From a checkpoint of a small transformer trained on Wikipedia: a variant of Muon for these matrices.
MLP neurons of a small language model. Each row is named by its layer, matrix (up: input weights) and neuron, and shows model dimensions 240-335. Each number is 128 + 24 x the weight over its row's rms, rounded and kept within 0 to 255. Numbers have three digits each.
After each neuron's rows, "fires after" lists the tokens most often just before its 100 highest values on Wikipedia text that the model never trained on.

L6.up727:134136171175171099141132133161118077106117154112115114110128149116143175118116134131150132203127102092129094086088134152112116112114137129150113088149151123149134157136127105122127146128134087128055100148107130109136174145169154100092107138131121121098124165134119197119132125127137187097
fires after: "1", "2", "0", " Abd", ":"

L6.up708:159120149128104110122135196079138134127174136144125168094140144148120127151118150079095142102153139153127129147164149139136139128116145130128155092132131127144156140090110151121132133152138114091121071109152108126133108117162116163159112158134119107160124129105146148141150147148132137124
fires after: "1", "8", "0", "6", "9", "3"

L6.up365:153081124117123163144133156139103085112135133130105139108125110161166124114136155125107118096160117136131076162122159132122112112105117104146083139152146147080171164161104091171090138171135146171116124106114126109148152133122132140094116149125110117157126175082104157103122123110132139103
fires after: " ", "1", " October"

L11.up1353:145111142118150139128136102109130190102129116094132122106133101107108083126110164140174073117117160166094076110142203126119119121079144137133109102116085093128132102096146106157125109134126156132127130134131157147107164096128109133104114102128157117119145152124126112116142108095153140140
fires after: " |", " hold", " of"

L6.up756:143134079123073120085146164155132095116121112117143125133129088133118119147137119114088119124144124080147089115159138128109133091130120117124129142088136121161128168104139094146115170116135106124100097115127165152126145119189161132113134134074107136140156128110114127162156155099131129117
fires after: " ", " Em", "en"

L6.up1184:113183114126103136145171067143157090150092151161118122125120101099165121105088095139110130134082115134178122104089159118117168138128153147153119138135116091129196135091137105122113122150119143098096115124157130146123151155140099107150129154124106090098113110152126116102118101143144150139
fires after: "1", " ", " St", "w"

L6.up876:135141159153162132153133111161139119130067122141116156125111100131120123152121093108132152077076116075114108112130154077138161146099132110134120122170143111124113115129146140126131094190162110089127118124130115140150122095126080175161164121117127115105161103137146103137127110121103110140
fires after: " ", ".", " |", "1"

L6.up1088:098138141123152139122162076144130104141122172083148107128130121108144125097114107152128124130118102093114133159124121132160156113128150115128156123114117119099139138158130113138127107155144151109076090163146140152141166130107097136147116132095174099127163110155155111130169128106125142126
fires after: " |", "-", " the"

L6.up1912:155114120148111129152169106123172141121093123145112121111167124125134099106111152084145112122144134171114169143160085130109123131123116133130095155143131134176124125120150123106135123143109136138143165183117105131094106099155081157120144115071156116144112152177138115121139104121136130136
fires after: "–", " to", "-", " -", " K", "\\"

L11.up641:141133122126146099135083144100103137117143159120153114122120081105152091126093136086112126092125092142125152153083113191109139097143151099112125118125138119153108110140130085161130161102141110121111131120155104080092137156168080169124122104113142131147142115079116186133056123141123186135
fires after: " ", " of", "1"

L11.up903:101125127125121125153160165135143156133092117130162116122083175095154117103106103144169113118112097119105123145076125128172143119124143125142143156144118099090162119134140119094115141145132167100091107106138141183140103139190148158105117153113140134165100132138091161149119134148087136134
fires after: "1", " ", " ("

L6.up356:091118131124119137139143121135134201154106152104140125150103118119111129119105147124104181098105145117101133136106126149135149149123131129178127121132145126099160144083124084116149088129118132109146091148113134142156124147145151107072141135169125086144163182116133092152120159114113166118
fires after: ",", " the", " The", " that", "The"

L6.up1434:164174129147119153155140148131171120120150113136111123134118129147132154123153184114103129115104113149128135136142142153140145169142125149166142105112113131112166109103130124130105133115126123160171125090087116121160105110101147153159147078127083131117147156106130128127175169131099121143
fires after: ",", " of", "-", " for", " |"

L6.up725:105097162122132132114157154109152140098106156121109148116110166138139092153150124148116106168126117120164107121115095155179152115101076124112163119083135170181109140141113141142093136055088074093175147119152091117105153135137104099116139114107130114115126141129165150109101143113092124123
fires after: " |", " (", " K"

L6.up1377:106144138147122106130126124106126133188129080159169106110141145123180153152156155126131090131115099105117104083119152139106143144113107126087141168112088105119107139153119107104114083151092164115149108134096072116109126143161166149137136089128106163109131105150120118071159151112151088104
fires after: " ", " C", "C", " c", " v"

L6.up942:111126109159138117164106121113128157133108134143153138113137101143135151140098125096125150146127118138163139129105099121117132121130162142131129151099147107096128122133131125098123118128099127135071116107103099114102147129125136129127092074111102141152168070075136173126091102156132120116
fires after: " July", " March", " October", " September", " August"

L11.up28:137110149111079086135138146131128158165092137115094205107140160120102114125143123140122140134067128164127143150164143139111113122085131138105180126143081135124101138160106157117092150146130115100144114108075118145160089122126114146113116114138167126125137068107142086130144162128148132131
fires after: " ", ":"

L6.up1843:144168172132107108156098168112119158115145156135099113099125115115143155139132097137111117137111167130144116146112136105143114131118166129145139134142147088104150099097090146113102136146117093076120164156146054114100139124128151119161108080141129116143111115126103141143091168130106081141
fires after: " ", "°", " (", ".", " con", "-"

L6.up18:078115114172116139129151182143109158093112090129118112160072155134107139151125130180141133128124175140114098122145129150112123127114146153154142119108159124123130125150092134180168131085125139128114110130095097158105101086103144105149150113118127156179134185128173114139120086118086137140
fires after: "1", " hold", " Party", "2"

L11.up869:150118154130093076118167116112089078072137167126128120165078129077140109145123140166140164078143122113113089142133098100112145129133102132096161108115125133173157122093104129155153132124105126151144143163085120134131141107093126177126176176110125150099096163118125142128131141096099083115
fires after: ",", "2", "4", "8", "3"

L6.up283:112122165107122144159192111109125161133134128134140102146112143080133068123112130112113150096090153108093157094139203173106129154134100150123136122151126099133166119149108111176126146155171177078122144106097142093137129172133126109138101144147114107106159073113121115119125123153142129126
fires after: " ", " |", "1", " ("

L6.up948:098145120184089118135095111147103095144154114106091146105140094150112108113135118121127102158183139117089128102080115137118134122113127109117119119103147117132125101107126172119138132118110100123143121109079088159124152167082124141092123146137128158075115158128107135165143135170092096107
fires after: " as", "1", " the", " in", " In", "r"

L6.up509:105117116106117116178121121092154143154130136147144153116165133120129126146075130134121128151113107155137133149145095120117123097109134103155128147096140111108173143112136127106130147126124118097106114118139128131112143169123162117121085137097124126109137132189173113091144111167131139134
fires after: "1", "4", "0", "5", "2", "."

L6.up450:182124154111139162108168158121100104162138129128157113174125143093088097108158132158134162142093117127126115130127157157162168125122169138135145151139123097125072135140140115132154153107112138103121136160113131086153153138174097103106129163105125139125116117118089118112140112121107119122
fires after: "-", "|", " an", " D", " |"

L6.up1615:037122131145148129113133105099126143119136109082108117122139128143124090118157129109102144165152107074112117096148124163145115106127099116122130121127140164101105155154136146167125096120127123096136137132146157142142138136101103096137168142126106119137120181133142178158159157125131143119
fires after: "2", " S", " in", " K", "S"

L11.up1707:134098104171126167110169152153149121095138159125167122171147120105151100148106124125130069164135147128098190129141139132144168131083171132109122175142150123114143135145148147126161097126110156085151108135097096157141146149122128136159121138138171112125128132121075125147105099137129139143
fires after: " |", " of"

L11.up862:122100124138152081152097161131146154098118111157162124119161144132139133131162125117120126127127148151145081164098178129134108154126121142129139140111172128135128120140141147106149111097113107145142152159111153149132082173120107111104103118107153108126135175128149136141128079122117177114
fires after: " on", "On", " On"

L6.up1542:125136127088107124114089141118111165124136104159091147142113160095102146168078108136131111158170130146137069134131196101159149103159128125134107141153148139139094154167137110165098142111131123150128118132116179130092145089114126145121135133149112144142101111112121132119117129114146171136
fires after: " ", ".", " (", "0", "1"

L6.up150:122116122102117097165079131134117121127121103167126133180148113158132102083135142132074080112158079101129165174068128095137084147133109129098119064130102148135125166095118082119096114116120109132131120090153078130136142144088154131128125166106166142157176087129157129167156126132131114140
fires after: "0", "9", " a", " W", " per", "2"

L6.up368:090163107109123150100111105125139125162175174095155122140156166125095120147109171126092128144097110109101157118137127139117126074083143123125094116107101132134142119104106120137090122128135103139144108093144107102116147139102113111099169137163122099124121105146094117125162128118112127128
fires after: "4", "5", "2", "6", " B", "op"

L6.up352:141097116121149140115143126113163112058141108138151146152170110131129139135139134101103087122144134159114083148164162147130142152124129148137154130102124141077173110103155106131128203097147154094096159117161118159116142161120118087156148140090117105140106141115152141142127130140140124118
fires after: "1", " Ab"

L11.up66:133106108136113118121123109120139120144185156160156153147118145128170146123129163091153103125127169135096132150124126170116166131132143106133119105118137109139125141112129098112143120111146142153125152145085165096135109114117088141110163137109131124103166110136086169143082093129132142152
fires after: ",", " the", " The", "."

L11.up956:145162110156155121147122125122139141116136083119146146106165155117090086141112132113133128136125119126186149130121112138126064127121145120091123130127091105101161129108137140113153155171145113112163085140089138163099124091161126145114110130108133148093145179166133142077115119135133122138
fires after: "1", " ", "2", "4", "3", "5"

L6.up1553:130134116140171125134137114143169100128111148137105146101131173101138164118125158136139178101112138160141136118102138149098117184141108140122151134121164134105083128123136116144148116161102148114154096111100127123134120124122127110136152123079154129105157167155093101153136092117113147122
fires after: "0", "9", "2", " Hold", "6"

L6.up1327:129118143138096124162119112137099162131175156122119127097107124146116105073161109108134121065139117149155102130137137132122125143110147153143098116129126073148140132128126112128088114166142145111147150140073145124109142114158143123132127175138161105156128170136100120120122121149102144103
fires after: " ", "1", "2", " March", " (−", " |"

L6.up188:162104141130110108122139098128113135119107131109101143096091139099134108101140153164116128114102090157132135136128131140116162145129126153096129138130102086097113123114187142153132100164111108143117093142099117114104161114131118178133115142142126177122125147144145098136096125151136110126
fires after: "9", " th", " D", "0", " d", " fl"

L6.up1287:133101153112129116108132130146136135177176135087125142156119150124118129160147116123133119128106144106104157143106133097129121141158114158118144140090082060113141116121138143138158141152125082153104118107101072136140115161128104092163114107137135107141154150134148116092172098155080160095
fires after: " ", " one", ",", " ("

L6.up118:112136128134106130123072143150125144183168113139114148148167150132119120110114097144146099109091116143120067152131166173152095143077115103164115128157118105126175136089129130108109163053126123141080158146116152152139158139136106116105108161107103124100138211124124111153134127144107155113
fires after: "2", "0", "1", " −", "3", "7"

L6.up540:146141185123135085138121089152112115129161144114095112121112102136124082135102083138103130101117123089115092095103089142135138136127116136172134122124173126103133079127141147159082097144105153137098136110119148144138173111179111122133137104058133134102123160142110105163147120099094148150
fires after: " ", "1", " |", " Count"

L6.up1482:110144072120146137138161149104146177119117150139091134132132140125118159129103120147172168157101124121145152121153130142129115110106087157160109077147101120095105109123122162105122105064124112147093145145131139130141155163140114094141144170093130080144160135162136084139115120143084133111
fires after: "1", "2", " R", " "

L6.up704:089124142146128123125169147139094103129096153170095140175150117134126145136136130134138158081115116117130135136101175111123094111137131127099116139134094129127172134127115117139143156154084146145116153096155105102150143099098104162157124130177100121094087122121181085111105120133130131130
fires after: "1", "2", "8", "9", "0"

L11.up1876:123087078138119128118121135085162134161163095120130125174117087127114107102075143139124115090110111106154177127106139150137150131150138147113094162089097153133160119173125150146124089105131162114115156158161136169127124114106098112078130107127096094129080102128141143118149144122072117121
fires after: " ", " \"", " a"

L11.up1871:090130078147163109147151119126114117117164148084137123114136151100122130086120121143079101155109147136132120171130118123116126136156142173157141151132165120150148110152119123132101187143098150092106124139098124141150112135132131121138138155107137132148141133149090148121155137155115110097
fires after: " ", "–", " with", " the", " to", " in"

L11.up148:109140156122169141106121150122128160149148149117136100114071139149134073102093122106100083128163121095133110124101120161116153154126129134098151156083108121136086110096119140135193153123159157117112151107157154143093108089108130117103105146121130110108113113138103123080111154152124102119
fires after: " ", "-", " $"

L6.up652:124124107125117139086173140086126117124075083159141112138161130117102118135142128125113110134159137122119109100163157105136135115157120114139108134094142127157110151138136117146106136129141111167095075132110171096145157099169141161116116114105092101141174134119138138129107160093165122159
fires after: " |", " ", "5", "3", "2"

L11.up101:130116138071138119117132100158128171168160137108139126076182118137170165090077104085133141143186133138119129107134163152128107102104107135103160131100093131101132151093108126145098151125155142118097138141120143134158127143145113149133107136115117114130157117103128099107130134169123094108
fires after: " ", ")", " It", " and"

L11.up1448:112135135166099120154108088111174094119082178117120142082168121156134112142139164146131095149148164137114147148158184143149094111099113117124150135142128141083139090111117124136123107140123102136099171111072144121173106156126164144096143146146146116065177117153145106151109125145160140149
fires after: "4", ",", "5", "3", "1", "6"

L6.up1027:129123110115117093110088162180132092128109175138144088136148158145164167096164060141146136132100112130183132121105094103120095128126157134105161167129123093165070162137125111105152115142123089141141127070153085168081101157141091100122149150112115139108149182102086125132140168114121159113
fires after: "0", "-", "%", "5", "7", " County"

L11.up1051:127097123157079118144155149129126165097167122122149135135153118145141163106185106131088131095128124172133118138144155144145115120119123144142099131135122146103122130145068117138104100094139125122148114115132109151080142096151121128152115100161117125135118134096160116152125104118147118115
fires after: " |", "°N", ";", ","

L6.up1138:110128096118148128128182130141131123141115128183145125101097121123119140180118118123107120140150122144098111131115135143171147161111106129142132130152140132122170127108144053140128111184123125099113190113097162118083146085142101157107093112117114116112186110134174114167120105117100168152
fires after: " |", " on", " |\n"

L6.up543:138098101124148170133129122116124103143116112120163117113128145091122164171133100129154107092119155155124119092102158160130126153166111107120148121121140157129112121101118137122116132127127141122118116127175109097167093149168089130125085148127090139116137110138106135092108113128134127105
fires after: "0", "8", "os", " (", "1", "."

L6.up977:138121116129137147158156113143158166099126124122151091137122109157131128095149087100155118122097142141116123145140097122109140117147125141144130116087122092181099118126107112185109113124095127095131166094105132105178125101138124143141168160140135155148112131084118136142130139155129089103
fires after: "1", "9", " New", " V", "0"

L6.up1536:136129130164156116094174111167098134124107091103107123150150105096108137131121109074100151121087163123138126141130107122138148144143123140111157128130109140127170136086106136157125091118115193141129140175129113135177062124104080144131105161121145111155119134143169106092145090124132139091
fires after: " \"", "==", "===", ".\n\n", " ==\n"

L6.up1390:122144147141175109144114188150091135122173141152151108148153084145097132088116095102120097101121154160103142127140140106137108138110100152093161128091058145113174128110137096091095132148172114083132147129127092084166101143122117118082119131129129151144120146151144134166138143095128100124
fires after: " ", "–", "-"

L6.up477:163123156104114149109124094153153114128067131138113085109135151120148132165113100073129138132124113120127093156110125066166103117152104168124157153139151128148150125152124105139107091128118107111120083145146142172145105156130078166137154075158162138159109112129130133120111120135160147127
fires after: "5", "3", "7", "8", "g", "2"

L6.up67:107139119118099133065139177172145126116125130101113143157126116104108171147137100095114125136125138087112098095116138138081161135143122120123101128141135126102119125105118114153165129105185119133115098128098113113122130117160145131158109140088133118087144115162140130173164140163092152137
fires after: " ", " |", " (", "0", "7", " University"

L6.up37:120141135156138107144145124177104099153170151099148195129145133144142137135081184176084151145129161109126157127114124114142105132095148127148145123122108114106091096178092124125131141133116117127117154164123123132121135147124098119096105155107136106117083109135139161125112121127102128130
fires after: " ", "′", ",", "A"

L11.up459:139124114141112138057157148117092113163147122095128115073147142108156123132144156086117094146133137116134123113136106144168105082124152132139122123136101145162150140122157161104150140157077137117097075092114156122129117095107140149113103127143115085141147122141130152153126164120141127107
fires after: " ", " the", "|"

L6.up379:079138132128135140111156123098154113138190125109133183078120154100104140161146136127105125119138106146148100123117121165133126110190106113137113108116051158140134128140105128145129128133169093109129106149129145078117113109106117154132143124147101084159103118052125113100115109115145114109
fires after: " H", " B", "4", "\\", " G"

L6.up1858:146152115095129137132115111176124105131131110133151192174177087143134090097141105116099111130105134129133139142143133100176094092137123126124161122142117124090165104102105118156138103132110136093112111131097092109183138128136128119138115130126158163112145119133164108131109072157170128108
fires after: " ", " Sc", " ext", " t", " sc"

L6.up127:093115113109097169129121132164116083132141111121185143190100145083131122143168123108095162170150146155123167133144123093121116150127117155137156165127120112089095082117131116171116127110089156113117122137145146140154119135147112121136117091130153156137138138165125111113078092108106149120
fires after: " medal", " –", "0", " first", " |", "|"

L6.up1798:131195147154120164117131097167101169126146117081108088151136075156092111171087160134109105139085146109120126141112110159170146170114168102107093111128120108111105126130168146085180145112115111129090121111118109099096095144147126109155118129115100143157151160153164138109158115138085089127
fires after: " of", "–", " in", ",", "M"

L6.up596:127093071179104107101131173110130113125156141120125153121163111121118163110103137127147109149117164147138102151100124129161144128130146088111169151142110159106116135106108132131115112129136116106156177122139039116147130114105102096151129115114174112114119198094127127120143144138134119131
fires after: "0", "7", "1", "f", " |", "2"

L6.up1113:146127103168147141131128110120130111102178173123129114120148140113143141132142128130093160109121148133110121172153119168182118158133124141117157123139161128121123151148089116163139113139194131099136124139124120133119099158131137146101112128126135126148136118105100156118129137145139106080
fires after: " |", " ", " (", " H", "^{"

L11.up758:125132133128152145133110118129098151135150142131091163166123125096124148129139094166127129087126128107159137116101139144141126180117123085128159143162103152116087155097131179145090179105088137095162143147138166153090140139147124134121141169139137118163156142159126106122103099146108051069
fires after: " |", "0", " on", "1"

L6.up1158:141127118131126122151118080110115092118120123131105167120110095134102100116147109116082105102141103134069141178146122089137093166142127134131126155105067149149187134148143142106132067176119130150146147116108143158108132120100114121147091121152163126119161155174141071149140124112132161101
fires after: " ", " /", " (", "3", " G", " $"

L11.up1008:115100174124141106172110131178139133114102115124173124135143115107132123133127159116092104136165093149158119170124161148151135122105148118122182083120148122130118111137122111111087127069143095147122156117119151116119137132134086136087149129128148121160084169150127113121107161161126117130
fires after: "0", "9", "1"

L6.up565:140076079120136152139122125124117095130161124103142140096131123120096087129101111129142081114126150115123114092115139143161176121104093133091129123118105144120132137176107148127119113124120130108101117137132136150102143166116117106125187138099190154121095136113135127145108157136103111128
fires after: " |", " +", " KOR", " −", "2"

L6.up907:128137097090122102125157152130086157124128157128107106115130148138131154111117134122116148151105138120138132147127128119174111172181136116174127163109153137118112122126102101125111118098097078083096077111163102115159137104139117119123120127135147147106169137160132101174103112118072184116
fires after: " ", "5"

L11.up1918:122107135103140106105135101115157102153137115087116081101118142143146128165145118110171123125158172154142129123121086156118134129116113118132123171117122148117143095126176100186087126130147130084120117108153136128134135115179154157123129159103112129154111144144135126109107137096162072124
fires after: "1", "9", " the", " ", "0", "8"

L6.up1165:102137101146102080125129112103119138132133124132133122161128051101096087133118107116155147155103118126117123124097120119117164170112130119118088134127098119125121152101130139073145119163128120130126108124076109121128132150125135099110141153100162144113149124113100117159123120167144111141
fires after: " ", " e", " l", " Re", " =\n\n"

L11.up1327:118112095139108164114153133138138110129091151155137152140148137134127146127104161091127114149123140129125131147150106175128124133162104129138159159178119145145138078108118124153103121135124130174142129120092158155135127081127150111140134121131166093161111138096091102107067151125147159122
fires after: "1", " |"

L11.up1760:097137100147159171173129122119143149120157116106130071133158129128115139097135133098098109107149138134151105130137133145127125125111115122120155128086166103153139120183127107135151099118116130137134126084096117160124099132159139149084126145123136166117165147130126162122145149194129139154
fires after: " on", "On", " On", " age", " |", "9"

L6.up1851:126100099161139129139144122118157150106129109169135134104115128142091159134126107093164121140166119170117155133107151099147129092153130149125176122142115134114127133071133116152118157193159117129092129121117125137122121102042136127111094136127111105131142144155141120156070130156128143134
fires after: "1", "2", " The", " H"

L6.up681:152157113158130104116105094124138118127129174130123128173168090198160156139094163129111078131162133135128076107108146141147145151117140114127120108081133149136134111128110107149135153134137114160133141140150133123124141136204115126115117132103142124131166146095166094131111150133126111126
fires after: " ", "1", " March", "4"

L11.up556:135128152128101119116078162110149154143109122078106098098129082118125134083101136124118083131152134144107133122095102127106161155180145155122119105138151144114154104167127119121115171144132084125119111163118129087141150140137085145131126199145069118072107132117141118150146161138185104130
fires after: " ", " ("

L11.up1055:100151164111121160085149160116093135120134129108186111115163064134125132087158082105114160143144117124119155097126126107133156103111160163172132127116139133123147137163121143094122179163164081086094143071145124103127098087180142091138133124132136090091094120118132153097148155104119146095
fires after: " |", " ", "|", "–", " ("